config = dict(
    n_layer=13,
    rope_base=10000.0,
    init_std_down=0.00874,
    grad_clip=0.5,
)
MLP neurons of a small language model. Each row is named by its layer, matrix (down: output weights) and neuron, and shows model dimensions 160-223. Each number is 128 + 32 x the weight over its row's rms, rounded and kept within 0 to 255. A neuron's up and down rows have the sign that makes its largest values positive.
After each neuron's rows, "fires before" lists the tokens most often just after its 100 highest values on Wikipedia text that the model never trained on.

L8.down14 [ 62 135 157 127 134 109 135  97 155 160 139 185 137 149 145 102 135  92 156  81 171 138 150 169 130 145 112 171 156 131 123 138 203 199 137 180  84  89 139 138 137 166  85 110  81 184 153 150 125 153 115 109 129 155 147 184 105 137 109 133  74 136 149 171]
fires before: "|", "===", "==", " |\n", "-"

L9.down41 [141 119 128 122 141  90  86 152 179 148 167  81 122 127  54 145 131 145  82 121 108  53 128 100 142 166 133 107 152 149 198 103 207 115  91 116 110 126 114 158 114 140 136 152 155 160 152 136 120 153 236 155  96 122 165 127 136 127  88  95 123 147  98 123]
fires before: "–", " |"

L8.down9 [ 88 176 163 201 119 154 118 111 163  58 175 159 103  83 151 155  98 182 154 110 123 105 107 111 126 115 132  42 119 109 142 160  92 131 109 184 159 123 139 154 124 158 170 120 127 131 130 124  98 147 137 120 190  94 103 122 129 132 115 123  33 135 140 124]
fires before: ".", ",", ":", " |", ".\n\n", "\n"

L3.down641 [111 101 149 133 127 137 104 105  96  97 106 114 114 109 133 174 125 133 104 131 126 149 109 120 126 146 147 105 119 127  52 175 120 178 198 145  81 166  67 122 147 133 164 102 117 123 162 130 191  84 109 152 123 123 103 194 100  99 126  95 109 126 155  88]
fires before: " |", ":", "ing", " on"

L2.down365 [ 98 117 126  55  87 111 101  75 129 107  99 127  66  69 152  99 123 130 112  75 114 177 136 247  98 122  97 108 132 135 130 105 159 116 121 166 105 185  94 114  93 132 146 145 104 159  99 140 186 128  97 168 134 104 169 116 164 121 162 129 139  68  76 163]
fires before: " |", " |\n", " "

L8.down350 [ 91 122  91 118 171 118 121 140 216 129  97 162 190 196 111 164 119 118 134 138 122 124  98 121 122  91 105 156  71  69  65 132 122 114 171 109 163 120 147 145  86 142 132 155 131 140 152 154 113 174 105 142 100  94 109 169 141 111 124 161  86  45 171 153]
fires before: " |", "–", " ("

L8.down535 [149  92 142 111 133 111 136 148 116 103 143 109 163  94 133 142 101 128 138  99 148 150  91 133 129 179 122 126 115 180 114  85  98 160 152 179 133 200 195  79  66 178  47 193 120 172 139  69 122 120 120 124 164 185  98 117 159 140 170 128 144 107 137 133]
fires before: "–", ")", ".", ":", ")\n"

L3.down189 [108 135  98  91 109 124 144 126 104 122 131  92 136  86 149 128 136  99 128 164 102 156 135 200 157 128  92 185 136  97 144 100  92 107 178 160 139 137 111 143 115  74 178 123 150 129  87  94  99 148  67 123 155 102 217 125 127 120 101 133 136  46 157 143]
fires before: "-", "|"

L9.down42 [ 84 103 163 130  90 102 172 174 146 130 166 136 171 145 175 126 164 160 146  88  71 129  88 115 135  66 141 131 117 136 175 131 135 138 132 114 171 128 138 205 146 117 156 131 155 136 145 151 145 121 111 126 145 122 148 193 126 150 158 184 152 161 117 147]
fires before: "–", " season", ","

L3.down621 [109  98 155 144 105 116 121 119 148 114 136 117  93 130 117 110 123 112 133 106 141  77 158  81 136  98 122 161 123 133 101 182 121 140 131 191 109 151 135 131 144 163  95 151  70 179 180 170 161 136 108 147 100 118 175 126 103  93  93 121 153 116 151  67]
fires before: "-", "|", " ", "11", "In"

L10.down148 [138  88 141 119  88 128 111 169  87 122 117 149  94 121 138 168 179 167  56 126  83 103 157 145 195 111 104 170  90 154 155 129 142  86 157  94 132 157 142 101 113 179 138 161 194 148 128 124 133 146 186 113 128 182 145 126  79 171  43 161 125 117 103  97]
fires before: " |", "19", "ong", "18"

L8.down530 [108 106 105  86 164 102 168 122 141 151 121 133 168 175 174 133 142 188 145 120  83 126 155 165  99  44 198 186 154  92 157 120  91 184 147 189 156 130 117 171  82  85  77 143 138 169 165 172 148 161  87 153 145 142 157 145 156 158 148 141 133 169 128  88]
fires before: " |", "–", ":", ","

L7.down424 [156 109 153 115 131  90 183 123  86 138  81  98 119 107 186 164 164 112 115 141 149 116 105 155 173 138 141 193 134 135 124 100 142  87 128  81 129 114 102 117 114 140 124  80 116 141 132 140  98 108 151 164 159 173 167 111 179 163  93 154 123 154 185  89]
fires before: " |", ".", " |\n", "$", "F"

L7.down447 [165  69 145  94 152 101 178 139 156 107 127  88 155  92 118 147 171 144  79 131  96 161 170 102 166 197 110 155 141 135 118 186 172 122 101 108  90  92 161 115  94 124  83 154 164  93 110  61 140 147 125  63 140 152 128 104  47 108  86 145 176  48  67 131]
fires before: " |", ":", ".", " medal", ";"

L8.down528 [149  95 111  59 142 117 206 112 105 104 130 107  69 156 177 162 124 130  98 117 209 102 131 144 133 120 142 105  71  93 121 166  93  80 105 148 117 118  99 166 147 146 158 114  82  96 125  88  84 106 108 121 141 126  97  73  73 132 171 167 143 143 135 132]
fires before: " |", ",", "ack"

L10.down607 [155 121 105 114  81  98  80 104 108 110 147  80 136 113 131  91 127 120 170 130  95 119 127 119  63 130 128 129 105  76 123 134 120 130 125  90 169  86 123  44 143  98 136 133 128 107 136  84 153  97  94 154 118 117 141 197  99  78 135 130  94 115 172 160]
fires before: " |", " (", "%"

L2.down698 [151  34 106  85 104 130 142 112 149 115 145 129 169 125 151 167 113  91  64  60 179 132 152 135 128 118  57 115 107 147  99 149 146 118 115 106  97 150 161 146 111  98  74 110 141 115 115 133 165 187 132 145 125  70 140  84 134 154 122  90 157 200 100 150]
fires before: " |", " ", " |\n"

L9.down244 [125 140  71 106  67 132 164 130 174 179  67  90  98 107 155 165 127 142 165 123 139 122 163 186 142 108  50 158 225 119 103 148 147 139 146 155 145 121 109 108 150  99  68  99 124 182  77 162 137  42 120 148 124  61 133 100 123 107 141 152 142 101 208  69]
fires before: " |", " |\n"

L8.down116 [143 120 109 106 103  88 117 145 107 172  87 147 136 114 175 146 121  96 115 110 108 102 146 149 130 147  81 101 151  80  74 116 119 119 153  96 148 133  72 123 121 143 111  80 133 216 132 183 108 143  50 149 149 123 110 142 120 179 125 118 116 165  93 127]
fires before: " |", " |\n"

L2.down5 [ 82 177  71 119 100 145 157 140 140 176 133 121 105 151 136 134 122 137 131 118 113 140 138 155 165 155 164 170 153 149 172 106 112 126 156 134 122 158  40  58 124 123  49 141 102 164 136 115 159  64 138 116 164 119  87 139 146  89 135 161 128  63 160 139]
fires before: " |", "–", ".", ",", " |\n"

L3.down666 [146 122 149 133 187 117  59  66 144  67  66  98 147 119  71 155 160 163 147  87 215 148 121  77  86 194  92 189 100 133 112 195 200 107 154 144 123 123 108  81 143 110 139 132 128 130 103 149 213 154  92  88 155 106 137 141 135 108  83 129 108  99 148 173]
fires before: " |", " |\n", "|"

L7.down505 [ 82 147  97 166 159 115 137 172 101 106 166 199  94 145 102 116 140 135 109  70 120 153 104  91 160 109 114 114  82  81  99 101 110 110 153 107 138 102 148 101 113 121 150 170 177 145 114 134 151 150 127 142  74 161 135 161 128 122 123  98 110 178 181 121]
fires before: " ", ",", ".\n\n"

L9.down133 [117 141 113  96 164  72 153 121 159 146 143 128  79 130 172  88 173  66 136 119 119 116  99 178 116 119  97 122 156 122 171 148 137 140  50 174  99 113 107 181 122 132 116 107 134 130 189 145 113 128 117 136 192 118 134 165 124 137 187 154 170 126 117 156]
fires before: " |", "–", " February", " |\n"

L10.down540 [145 138  97 140 123 156 167 163 197 161  86 136 128 164 149  71  72  76 104  97 101 125 142 191 130  86 138 151 138 140 136 130 156 156 123 133 133 113 139  46 159  95 177 126 176 137 132 155 194 130 172  74 133 160 166 112 150 141  94  98 111 135 159  99]
fires before: " ", ","

L8.down396 [124  91 132 113 153 115 127 130 117 164 117 102  77 158 126  92 147  97 107 137 123 160 120 131 103 184 135 160 142 102 131 118  81 105 170 149 103 106 116 143  98 123 118 128  92 152 117 168  69 121  97 190 182 130  72  56 150  83 139  97 137 112 155 117]
fires before: " medal", " |", " medalist", "ware", " in"

L10.down46 [100  99 179 144 112 121  86 128 109 127 118 129 117 148 144 158 151 149 143 118  93 124 157 127 146 101  78 166 149 149  92 162 154 111 139  97 159 134 115 165 141 147 107 147 184 128 141  87 158 146 143 111 123  91 167 149  92 155  80 135 110 168 176 161]
fires before: "–", "87", "90", "è", " |\n", "ine"

L10.down420 [ 45 163 130 109 166 152 139 179 140  87 108 131 148 157 136 125  98 107 123 165 138 169 147 130 173 124 135 116 126 109 163 124  94  58 104  77 141 120 116 151 134  87 155 141 223  94 149 186 202 156 101 138 129 124 138 175 116 144 108 122 115 161 111 140]
fires before: " ", ",", " of"

L8.down657 [127 163 145  99 171 106 167 146  86  64  77 110 141 106 132 101 177 162 127 146 145  86 113 182 139  91 139  92 177 135 141 151  58 175 198 180 155  81 111 151  99 133 182 116 114  90 164 130 118 151  62 130 189 130 129 160 128 118 167  82 133 145 165 153]
fires before: " |", " |\n", " and", ")"

L9.down400 [134  88 135 146 104  96 105 138 172  90 167 105 149  39 182 189 154  97  92 102 116 127 143 106 154 147 156 164 140 101  55  98 158 193 137  86 131 190 121  80 168  96 147 148 144  50  77  89 165 107 103 175 137 119 141 159 153 124 130  54 109 125  94 132]
fires before: "6", "4", "2", "1", "8", "0"

L2.down7 [141 151 164 137  97 142 155 144 162 104  91  84  76 120 146 129 133 157 124 140 161  87 131 162 135 180  98  84 139 134 167 125 138  83  87 133 154 173 141 154 128 110 112 147 161  75 145 129  78 127 157 126 126 119 177 108 145 109 113  84 137 197 114 125]
fires before: " ", " Total", " Party"

L8.down623 [110  82 107 135 179  83 171 118  73 197  90  95 122 155 111 132 141 190  73 130 147 142 125 133 161 156 150 115 167 118 154 184 132 124  93  55  55 159 115 106 128 169  96 130 134 114 172  58 130  99 169 153 115 126  98 172 100 101 139 137  72 125 152 154]
fires before: " |", " (", ")", " |\n"

L3.down428 [116  92 140 104 119 140 139 135  83  97 161 184 146 145 126 108 127 119 132 100 129  95 122 132 110 133 152 182 167 119 144 189 153 138 109 163 114 124 130 135 150 142 164 111 115 120 135 100 155 178 150 113 118 181 206 167  52  73 160 145 144 160 142  68]
fires before: "-", "The", "===", "In", "P", "D"

L9.down551 [124 124 118 121 132  76 125  51 108 128 189  84 156 116  88 113 193 150 154 188 114 143 160 146 126  67 144 173 121  85  94 139 150 117  74 122 133 135 138 120 134 106 111 134 100 184 169 100  91 148 145 135 134  91 157 125 176  76 112 125  68 134 185 164]
fires before: " |", " ", ":"

L9.down383 [147 124  71 153 140 102 144  72  76 185 136 125 137 117 143 150  99 169  88 128 129 153 117 126 133 168 149 119 150 109 131 151 130 114 127 137 131  91 136 146  68  83 143 130 111 130 123 134  75 128 149 106 137 112 140 158 181  76 224 149 118  78 130 137]
fires before: " |", " |\n", " |\n\n"

L10.down621 [117 143 120  81 126  99 130  94  56 147  96 114 115  90 151 106 131 141 161 167 115 120 141 133 156  99 131 126  83 168 166  79 119 129 115 112 123 105 146 182 116 133 139 132 126 111 125 106 114 166 160 151 146  73 138 167 204 128 177 147 149 139 182 139]
fires before: " |", " |\n", ".\n", " ("

L2.down560 [135 204  81  90 110 113  77 104 102 143  79 153 124 151 153  97 113 116 106 116 134 125  97 196 134 125 181 139 140 108 142 167 165 107  90  78 124 144 125 125 136 116 164 128 116 133 195 113 140  88  68 142 132 121  90 116 161 131 132 107  90 129 151 114]
fires before: "-"

L8.down283 [109 197 134 101 145  99  74  93 133 118 115 134 124 159 126 144 141  85 152 144 178 100  88 118 172  65 102 122 181  88 132 148 136 126 115 105 143 161 109  99 148 174 118 107 142 128 150 127 141 145  78 179 135 111 164 132 144  87 116  77 141 124 124 170]
fires before: "-"

L9.down44 [142 192 155 176 106  96 131 159 111 157 111 171 117 172 111 164  97  80 128 117 183 134 130  96 123 137 113 122 142 181 151 119 118 149 142 109 107 131 109  94 103 107 142 150 101  93 160 135 115  93 137 149 165 174 114 103 143 116 116  89 108 135 134 180]
fires before: " |", " |\n", "f", "th", "\""

L9.down328 [151 159  56 161 173  98 165  69  81 134 131 150 123  96 112 121 112 109  71 173  99 143 103  81 121 100  90  72 136 141 142 104 169 120 173 119 117 136 127 173 100 104 187 196 132 120 147 108  95  75 195 111 148  91 119 145 164 154 190 105 165  95 147 109]
fires before: " |", ")\n", " |\n", ")", ":", ","

L10.down626 [131 129 104 114  67 102  92 125 131  78 104 164 136 144  93 152 141 197 143 127 103  84 136 148 144 136 159 139 115 148 104 123 144 151 128 182 139 143 154 143 147 142 161 102 137  62 116 156 143 151  91 135 175  96  99 173 142 122 159 126 115 132  95 138]
fires before: " |\n", " |", ":", "00", ",", " ed"

L10.down342 [144  82 126 113 134 157 154 153 123  90  87 135  59  75 118  76 123 111 155 130 119 141 119 132 116 132 111 123 119 155 173 193 146 108 103  72 122 112  94 149 151 124 188 176 124 104 137 155 103  81 156 159 121  69  96 140  76 159 135 166 130 147 145 170]
fires before: " |", ",", " |\n", " Ltd", " -"

L2.down456 [137 118 134  80 118 129 147  95 146 146  87 135  82 145 126 147 103 171 122  88  88 121 120 187  57 166  83 187 140 135 151 154 144 118 121 174 149 179 106 149  91 130 193 103 150 156  86 149 122  73 139 169 173 129 103  98 125  76  96 119 149 138 214 139]
fires before: " |", " |\n", " are"

L3.down373 [ 93 103 129 132 123 164 183  89 112 136  96 147 107  92 136  55 142 123 157  78 119 161  53  89 106 123 123  75 123  94 150 192 140  66 162  71  73 134 159 169 121 166 112 137 122 153 135 129 112 120 118 132 194 142  55 172 119  87 146 132  49 115 125 130]
fires before: " |", "\n", ")", "ia"

L9.down75 [137 196 102 136 145 140 101 206 141 138 183 137 137 105  33 130 124 134 108 134 103 125 148 118 157 198 167 151 125 106 119 182 166 131 101 177 183  92 120 168 131 135 150 170 144  80 167 108 138  92 107 127 138 156 126 157 149 148 105 158  92 141 149  94]
fires before: ",", ".", ".\n\n", " and"

L10.down636 [ 93 124 144 171 126 121 112  47 171 115 135 105  91 117 105 168 121  90 154 149 156 124 127 145 176  99  81 115 152 141 126 160 175 144  95 167 123 109 128 142 107  84 115 174 145 146  74  99 179  95 121 121 112  80 126 104 114 225 114 127 173 139 182 136]
fires before: "|", "ak", "ar"

L9.down590 [111 143 120 135 147 165 197 115 119 164 161 176 126 110  78  87 148 154 152 111  77 130 117 186 134 118 134 109 100 139 128 102 110 126 105 128 120 130 228 202  77 189 142 129 149 124 127 159 140  96 152  68 165 158 119  66 145  88 129 136 104 145 100 125]
fires before: ")", ".", " ("

L8.down534 [188 122  93 112 105 178 146 110 176 102 126 104 120 113  69 125 131 140  79 141 116  64 141 126  96 107  93 137 144  85 113 130 142 180 182  99 121 129 158 146 179 192  91 102 129 147  80 143 171 130 148 137 138 117 117 100 111 124 177 140 156 144 140 103]
fires before: " ", ","

L9.down300 [105 143 161 137 128 151  97 125 119 107 118 141 108 134 132  72 115 111 116 152  86 111 164 134 119 115 118 117 184 109 169 172  55 137 121  99  79 144 153 143 179 121  94 149 192 112 160 126  98 172 136 143 170  87 131 190 147 130 155 114 150 108 149  95]
fires before: " |", ","

L8.down334 [176 154  93 101 198 147 182 128 155 121 170 184  92 165 106 153  73  76  99 116 179  88 150 133 125 124 146 142 124  54 105 126 117 118 107 106 131 108 152 128  89  91 111 152 146 137  67 164 206 125 186 134  85 114 147 147  84 132  84 175 148 132 129 133]
fires before: " "

L9.down701 [ 75 140  93 155 161  88 192 144 104 130 155 198 112  89 124 147 152 158 181  89 146 174 153 106 156 103 142 139  56 111 117  95 206 128 116  27 170 137 173 141  81 128  57 111 103 108 106 155 126  84 127 124 141 143 109 101 118 195  89 109 123 121 169  98]
fires before: " |", " (", "),", "all", ","

L2.down244 [193 155  71 189 124 143 144  88 171 132 124  71 136 197 134 120 103  44 141  98  96 125 116 167 125 121 151 115 128 145 160 111 138  52 138 154 140 145 145 123 144  85 106  88  68 122 128 123 160 188 132  97 102 152 106 193 155 103 101 158 146 106 189 118]
fires before: " ", " –", " ."

L10.down630 [127 131 143 160 122 169 170 100 137 139 153 170 114 124  59 125  79 120 114 109 133  99 141 151  92 161 158 156 143 120  74 110 143 128 166  78 111 139 143  86 143  98  96  78 115 142 124 140 139 133  84  96 102 139 138 134  89 134 170  96  87 133 141 167]
fires before: " ", " |"

L9.down90 [122 114 162  85 133 120 106 129 118 133 124 147 128  88 171 108 144 116 127 121 100 168 167 163  91 147 144 116 161 157 131  77 122 135 149  65 136  81  85 159 130 136  99 128  58 135 124 130 148 129  70  73 158 120 115 130 140 142 113 110 171 112 108  76]
fires before: "20", "18", "{", " |", "0", "2"

L2.down343 [155 103 154  99 116 156 106 150 134 177 147  81 167 157 109 162 118 143 109 161 132  93  91 132 132  95 103 119 177 175 137 106 161 109 156 126 145 131 154 109 181 199  90 123 165 111 102 186  80 126 121 122 156 132 151  79 110  77 138 103 120 158 147 131]
fires before: " ", "00"

L9.down56 [ 47  78 104  82 124 129 115  95 119 156 157 111 174 165 126 153 108 149  27 146 137 149 108 164 163 156 136 115  74 176  93  91 138 197 138 182 118  84 131 154 122 128 138 107  84 155 166 172 135 122 121 171 121 127  89 126 177 131  84 109 145 138  90  91]
fires before: " |", " and", "-", " |\n"

L10.down631 [ 95 120 184 121 119 122 167 146 154 109  91 173 141 116  71 178  91 157 103 172 177  97  42 111 115  82 128 130 156 133 124 118 102 118 187 111 172  97 142 125 105 145  91 142  78  96 159 113  56 105 123 135 178 104 157 142 114 136 117 119 141 135 152 172]
fires before: " |", " |\n", "|", "–"

L10.down139 [103 169 135  51 126 128  38 138 129  52  84 152 140 135  99 128 134 124 117 137 128 127 125 163 102 127 127  78 141  93 106 104  89 172 114 121  60 162 161 128 129 153  72 139 125 117 171  88 133  88 128  82 144  91 146  71 169 132 157 104 133 145 151  88]
fires before: " |", ".", "–", "°", ")", " years"

L2.down325 [114 177 149 154 101 153 104 118 185 100 108 123 122 152 180 172 143 131 130 152  81  79 140  93 100 160 123  87  95 111  89 116 115 129  97 111 107 172 119 122 114 141 181 134 166 190 144 138 127 120 147 112 131  79 150 161 170 139 151  83 176 175  68 119]
fires before: " ", " +", " M", " Four"

L10.down34 [143 123  69 129 156 142 123  97 125 183 183 106 187 110  55 180 144 147  88 102 141 114 113 151 158 122 145 156 146  65  98 106 189  86 145 142 103  83 128 136 105 110  65  75 123 167  94  79  70  90 113 100 107 112 152 102  83 139  94 171  75 105 179 136]
fires before: "\n", " and", " (", "."

L7.down578 [153 180 150 103 131  85 151 118 129 108 137 122 103 116 141 106 135 168 136 175 174  99 114 115 170 107 161 136  59 117 168 137  76 127 185 126 132 177 156 119 126 113 181 152 143  93 140 121  86  98 144 196 147  78  84 169  97  97 113 139 150 101 116 104]
fires before: " |", "%", " (", " |\n", ")"

L10.down315 [132 148 128 122 174 160 173 142 124 106 113 156 132 111 160 117 105 121 145 110 153 126  71 173  73 191 125  98 116  97 130 175  96  56 101 140 122 170 126 155 133  68  99 161 131  96 112 132  85 173  94 132 118 120 153 144 107 120 139 166 177 108  94 142]
fires before: " |", " /", "ath", "th", " "

L7.down235 [146 144  93 142 178 120 133 119 165 133 122 111 143 138 133 164  85 140 118 123 123 116 203 177 126 164 113 109  81 164 160  53 152 147  82 105 130 148 152  98 129 101 140 145 185 132  96  98 156 102 140  54 156 103 179 158 120 142 103  84 164 162  89 132]
fires before: " "

L10.down105 [166  65  87  65 101 124 157 146 135  90 134 170 150  56  60 158  81 172 104 140 148 141 116 106 137  84 164 137 160  90 111 117 103 118 182 121 127 116 124 180 143 155 106 140 103  89 149 171  81 126  99 152  92 132  97  56 119 135  53 120 137 184 146 143]
fires before: "–", " |", ":", "y"

L2.down364 [ 85  66 110 111 105 141 128  98 121 134 119  95 135 102 131 129 186  41 117 114  98 106 124 170 163 121 123 187 170 139 194 108 194 121 189 136 124 148 131 110  73 104 118 143 104 182 143 107 188 112 151 158 147 101 168 140 101  65 136  52 108  89 178 125]
fires before: " ", " |"

L8.down645 [123  85 216 136 104 155 176 124 181 110 119 123  60 130 106  93 107  89 135 129 138 146 161  89 177  96 121 137 116 132 128 106 174 146 117 155 131 148  78  61 128  76 170 175 150 123 138 152 144 111 145  89 149 160 107 122 137 151  77 153 172 198 165 118]
fires before: " ", " to"

L7.down625 [181 165 150 160  93 152 149 145 122 103 117  85  88  94 128 141  87 166 138 111 154 132 137 133 127 146 132 161 145 110 125 139  99 162 152 153 100 156 174 130 126 123 157 173 120  92 164  64  89 109 132  73 116  79 134  84 135 119 131 107 114 103 176 167]
fires before: " |", " (", "%", " |\n", "0"

L10.down176 [138 110 163 117  82 126 180  92 155 103 113 152 126 141  98 104 171 124 139 110 115 206 145  98 101  72 126 129 122 184 128 130 158 124  96 164 138 141  52  75 161 143 149 168 123 160 116 145 127 191 147  91  94 157 188 145 184 112 142  98 139 167 144  61]
fires before: ",", " the", " he", " it"

L9.down12 [188  75 100 108 122 171 113 164 128  81  88 123 165 113  72 161 136 106 172 117 161 122  79 109  77 143 140 120 112 116 171 161 155  64 196  57  93  99 121 112 146 123 117 172 134 142 114 153 117  89 155 142 194 167 112 196 108 117  71 121 150 124 143 125]
fires before: " |", ";", " |\n", ".", "s"

L3.down525 [139 105 156 106 148 159 101 159 146  96 122 117 119 138  56 158 163 105 154 122 121 136 168 138 149 126 190  59 143 139 140 113 185 108 193 193 148  70 200  87 178 142 116 140 129 108 133 158 122 151 135 181 147 111 161  84 133 104 128 134 138 172 120 123]
fires before: " ", " the"

L7.down404 [ 47 111 168 104 122 116  90 106 176 111 175 180 126 153 132  98 131 132 120 147 196 128 114  76 101 142  95 137 111 174 148 184 107 132 110 190 127 130  70 146 179 140 120 141  86 122 142 177  91 157 102 173 176 102 113 174 130 124 153 133  90 142 127  96]
fires before: ",", ".", " and"

L9.down303 [117 150 127  77  88 179  95 163 136 145  79 116  96 128  86 108  84 107 158 180 126 130 129 104 129 145  76 144 119  78 188 161  70 164  83 129 138 102 167 155  72 121 140 104 149 151 166 160 134 127 116  70 133  86  83 152 114 119 113 150  91 171 140 128]
fires before: " |", " |\n", " (", ";"

L10.down125 [ 82 153  91 129 136 119 108 133 166 121 131 114 138  94 122  85 183  98 191 161 196 145 163 111 132 156 142 133 111  58 212 107 112 112  55 155 114 130 124 159  85  97  85 116 152 132  78 137 146 154 165 114 116 134 190 171 122  89 181 122 106 176 123  93]
fires before: "-", "===", "=="

L8.down50 [118 147 196 145 121  63 105 128  86 163 111 138 105 101 137 135 140 144 145  53 204 158  74 126 106  58 176  27 134 174  70 114 127 172 162 121  94 120 163 158 160  87 177 192 153 135 101  81 151  70 138 120  75 104 157 120 149 147 139 141 127 183 109  88]
fires before: " |", ":", "at"

L2.down660 [ 89 161 126 120 158 177  92  96 140 105 102 177 165  94 130 130 111  71 138 150 117 163 144 150 162  82 118 154 129  73 153 139 197 121 101 172  96 120 116 148  89 114  98 104 118 131 126 125 116  99 135 148 130 107 162 101 140 168 162  89 140 138 115  86]
fires before: "-", " ", "==="

L2.down600 [163 118 144 140 161 123  95 114 150 107 173 113 139 173 123 178 130 128 105  86 118 142 140 117 150 104 153 131 145 161 138 123 143 123 138 134 161 180 150 105 138 126 126 143 101  91 150 103 128 158 161  41 126 145 106 175 147 157 101 112 135  81 132 161]
fires before: "|", " ", "|---|---|---|---|---|\n"

L10.down333 [148 174 116 121 144 122 164  87  91 101  88 170  90 122 109  59 130 128 122 138 129 130 167 144 131  96 227 123 171 104 135 173 100 118 129 123 159 111 112 165 110 103 149 142 144 115 122 118  77 140 182  84  89 159  90 133 107 148 124 163 146 123  43 124]
fires before: ")", ",", "°W", "%"

L3.down691 [200  76  98 136 154 143 103 187 166 118 138 153 139 134 164 172 123 131  93 126 175 143 136 169 131 130 155 101 173 154 159  84 174 106 126 133 153 176 119 149 218  77 161 114 179 120 108  81 186 156 159 124 188 126 122 122  97 118  76 154 164 233 100 136]
fires before: " "

L8.down678 [ 97 113 139 120  42 132 106 124 160 149 177 121 115  94 186 156 119 136 129 146 110 120 188 164 172 122 166 112 121 150 116 140  77 100  98 110 179 131  79  89 147  88 117 167 131  86 179 139 121 125  61 162 143 167 146 112 113 107  96 151 108 142 126 152]
fires before: "2", "7", "8", "6", "0", "4"

L2.down307 [110  69 113  95 184 100 145 147  99 130 171  72  69 152  88 113 104 136 116 123  91 172 111 113 138 127  95 139 157 158 140 117 173 157 131 106 109  72  98 140 135 116 136 163  87 102 161  93 100 116 131 141 123 121 117 122 162 124  81 119 107 108 129 139]
fires before: " ", " |", ";", ".", "\"", "–"

L8.down112 [188 115 162 167 109 150 168 149  57 120 130 115 204 118  84 148 169 112 106 172 149 131  77 121 103 153 189 136 115 155 116 133  83 119 212 149 127 123 140  88 147 170 122 133 157 153  94 134 153 117 140 155 138 135 151 167 149 132  89 110 169  92 101 137]
fires before: " ", " the", " December"